Weights of a small GPT-style language model, trained from scratch on English Wikipedia.
Size: 24 layers, width 256, 6 heads of 32, MLP 1024 tanh GELU, vocabulary 2048, 18M parameters.
Architecture: LayerNorm before each block, learned positions.
Training: 494M tokens, 7532 steps.
MLP neurons of a small language model. Each row is named by its layer, matrix (up: input weights) and neuron, and shows model dimensions 64-159. Each number is 500 + 40 x the weight over its row's rms, rounded and kept within 0 to 999. Numbers have three digits each.
After each neuron's rows, "fires after" lists the tokens most often just before its 100 highest values on Wikipedia text that the model never trained on. A number after a token or word is its count.

L4.up181:471450486580541468537488496547407467486454534552553503461498465539563478479470523537492560547478482447448525454573507502504517517532471498529544494499546485515452517515466450446445339501479539465512479513583513462474567518575512472409495507499530447467480470491499503496521484471485439521
fires after: " t" 16, " T" 14, " he" 13, " He" 7

L6.up581:474465488493471490521418554563485473532522548512545476521441446523490541526501468486488493526538533446414506493463514506513515418441454471489465598539429486504526532481535518474439520566549558520526481495446535493528459499466578511495485431524513469544521524495498451539555454507491467488
fires after: " al" 12, "ap" 12, "S" 12, " S" 8, " pr" 7, " so" 6

L4.up244:473513515521498525487460550489512463489436511478548559489536505454524496489511503440522514492576490538470512575438560512523485454500502446526539400483511529447563554545506461536510541590527522443434418493563422491549524447532592453490526511514486547509487465531496480499482504484587502506
fires after: " F" 24, " f" 13, " M" 11, " Res" 6, " p" 6, " P" 6

L10.up597:511474471518456560528508505485550463552548462584470472501548452575533487510553457490515537517533421508453501510589478492528570486515527532492501499506518495546516444465479460533425414465546492433442530466539533469451514574486492460477532534546452483536456503512478527459491511481536457511
fires after: " L" 19, " F" 10, " S" 9, " P" 6, " T" 6, " Q" 4

L4.up691:495441505502486465560505519488528517445534484561559463497482528445491469503436548452524517521448516516451534510505515480506522545521440464507442514526479424562499480529502504452437465528530519481560487497528447504419531479494509556547560523513477526494532537476496529552461526467503488459
fires after: " G" 23, " g" 13, " K" 10, " S" 10, " Pr" 5, " Q" 5

L19.up990:466479610510545490554466486460537452525561532479486489532510502485493441469431492452490517531443491407481551477518449485539550550536525471628559577489551495545491542500526533468439502497527459479565582496492429494522487482520525490507513477530441527480509505459417539578461541503489468449
fires after: " |" 52, ";" 37, " G" 11

L11.up820:486499454498502460466448504523509457541524547575504488477484495482517455558413472463494525545539453507434535563514537538510526426517520538478494522395512449515539507504505461485412426478453509481508511524501485396465514483518485441474527562503476523512476546531472497514517449457490458483
fires after: " p" 14, " t" 9, " c" 9, " T" 9, " F" 6, " f" 5

L4.up600:463488590517500472512495558536444476559478492437457553482465523513518479520439456437492514483515534537484504481554539425484550518517496449455527535530451465558543499453495468464465563531471536534462487491472574472468484449466558508515447570502500504595546558521500454543549578498513510446
fires after: " S" 22, "S" 17, " As" 7, "el" 6

L4.up937:443553518520493522447462447547493439482435534490499529453445550533505487468446504484442500484509508500436508548474475483500504425479502431517449450522562462589531566513476478531470488528560536448394496493450472451556505491569542428529449537486523488474525477531595557544460533482442482476
fires after: " f" 22, " F" 15, " Nor" 8, " W" 8, "w" 7, "W" 6

L15.up742:480473460405490460490504559481471463508573608493516505480483511501533516462473508512506466560426527424524540479506475455551537511455487501503546506457525476550459495502457525525493553585471423477493524470467494467562567449593535472452548508520447502522444490492464514468497488464498535490
fires after: " |" 24, "\n" 12, "%" 10, " " 9, " v" 7, " V" 6

L4.up572:456456537544504522436536544513510490472580481526511485547495529467523464471464543405539429502458482463516510410444482485510500488546532524448407468494453559496454504529511476523448525522420485527495418428460588531516472437584519463516567528535454459467508449525530476475519505513489520485
fires after: " B" 35, " K" 16, " G" 7, "b" 5

L4.up603:559476489488427525455450542514531515493527505504575427466555491517498541538364534532549495506513525550485507527485519543502540562512506456433446471467520511494540495513440532490461400477508476494515402501492504490470502595571518436486476514536515495539498538414551481575512486494489439459
fires after: " T" 31, " W" 16, " H" 13, "ru" 10, "tain" 5, "H" 4

L4.up429:422483538510489468486483567427551507424498556469550473489495541464489549510510555573412495436479471488486474473494499512564518543449475484450447477451477494517501518527398437505521529478491488541530483505527486472545483509447548546515488492560548558434585488552434493475524478571571521516
fires after: " the" 11, " E" 10, " g" 10, " e" 7, " an" 7, " c" 6

L4.up771:450442544456459473554464569456437532454521591572474548523453486497480477538557555521432530546482520487496527438538478447504496552490434532476474476499529469591504494519482460496420450447562450531484482465595460493476526479532516520532527550536486597520596535458414557449510516492501472495
fires after: " g" 15, " E" 14, " e" 11, " se" 10, " G" 7, "na" 6

L11.up325:471476536521497505556461512532511529538557523552524449513463522472520447500477510520489587542414519417475551536465534488583519464496593474502479486509566469535539471429430477442509425545484431491549609476501445439531410542515511509499528560443523504520568503491425507522534497499598517516
fires after: " +" 19, " B" 17, " G" 12, " A" 8, " −" 6, "\n" 4

L4.up699:501535486506546568522450554507560529492448526559506491532470523552481478499428453496537550525510501437539524517495532518539490521524518435553497507514461512479534505527456504465499470495509408489631488477425494479526487525522570464555590492471449461504595545383409547532530490485565503515
fires after: " K" 29, " G" 12, " T" 8, " g" 8, "g" 8, " t" 6

L19.up366:454549485517564515538451510499446519542565549477555516557521506432531449491372497521491461525476475420469534554550491453501535417496571443517526558559514507492498552470498535517426443544497533452525524454498447442532501498508562489432611529526522521492476601553479529508525556552451488510
fires after: " |" 67, "-" 8, ";" 6

L19.up791:493538455486510514571525506476483473548552536428536469592448531470534462500468553505463511580478516518475585524530501425466533520474426507465524523511515494498471554485516565506504447496488447427448421524489492437493504479510498486492521445552568537498497625459461539506494534508440464488
fires after: "." 30, " s" 19, " S" 9, "," 5, " |" 4

L4.up1017:499470549518480491478443482580518506436509529440575432552458545511575476455449540413566523522468432491527527505503495512519520557455540461496449469475467560564497475514470536401492439504493523517447491479545513577522445483504592472483550456520518472486456561471482494542470468484536536492
fires after: " G" 24, " B" 16, " d" 6, " g" 5, " Dr" 5

L10.up409:450467564523491470467543490484506454522526520561478520525556514506468480506414558522517502583469479484473471514507510497540464505546451538401456403508489514566485507513434490532475432447546485473481418442527505456524506544505542497501458454466518501525511537478454533544442534436480458448
fires after: " H" 30, " B" 12, "p" 10, " h" 9, " T" 6, "ot" 4

L10.up450:444475423477482520468533592532538436523545572509479480544423563536545481536511532524533578507486534471440508518543535500484539467495535510443536464476464485488492623483510529496510427522538547388539520559516488397477476547578523484433486478550546545504496495481469514503493520522467472470
fires after: " (" 34, ")," 19, "|" 12, "," 8, " |" 6, " W" 5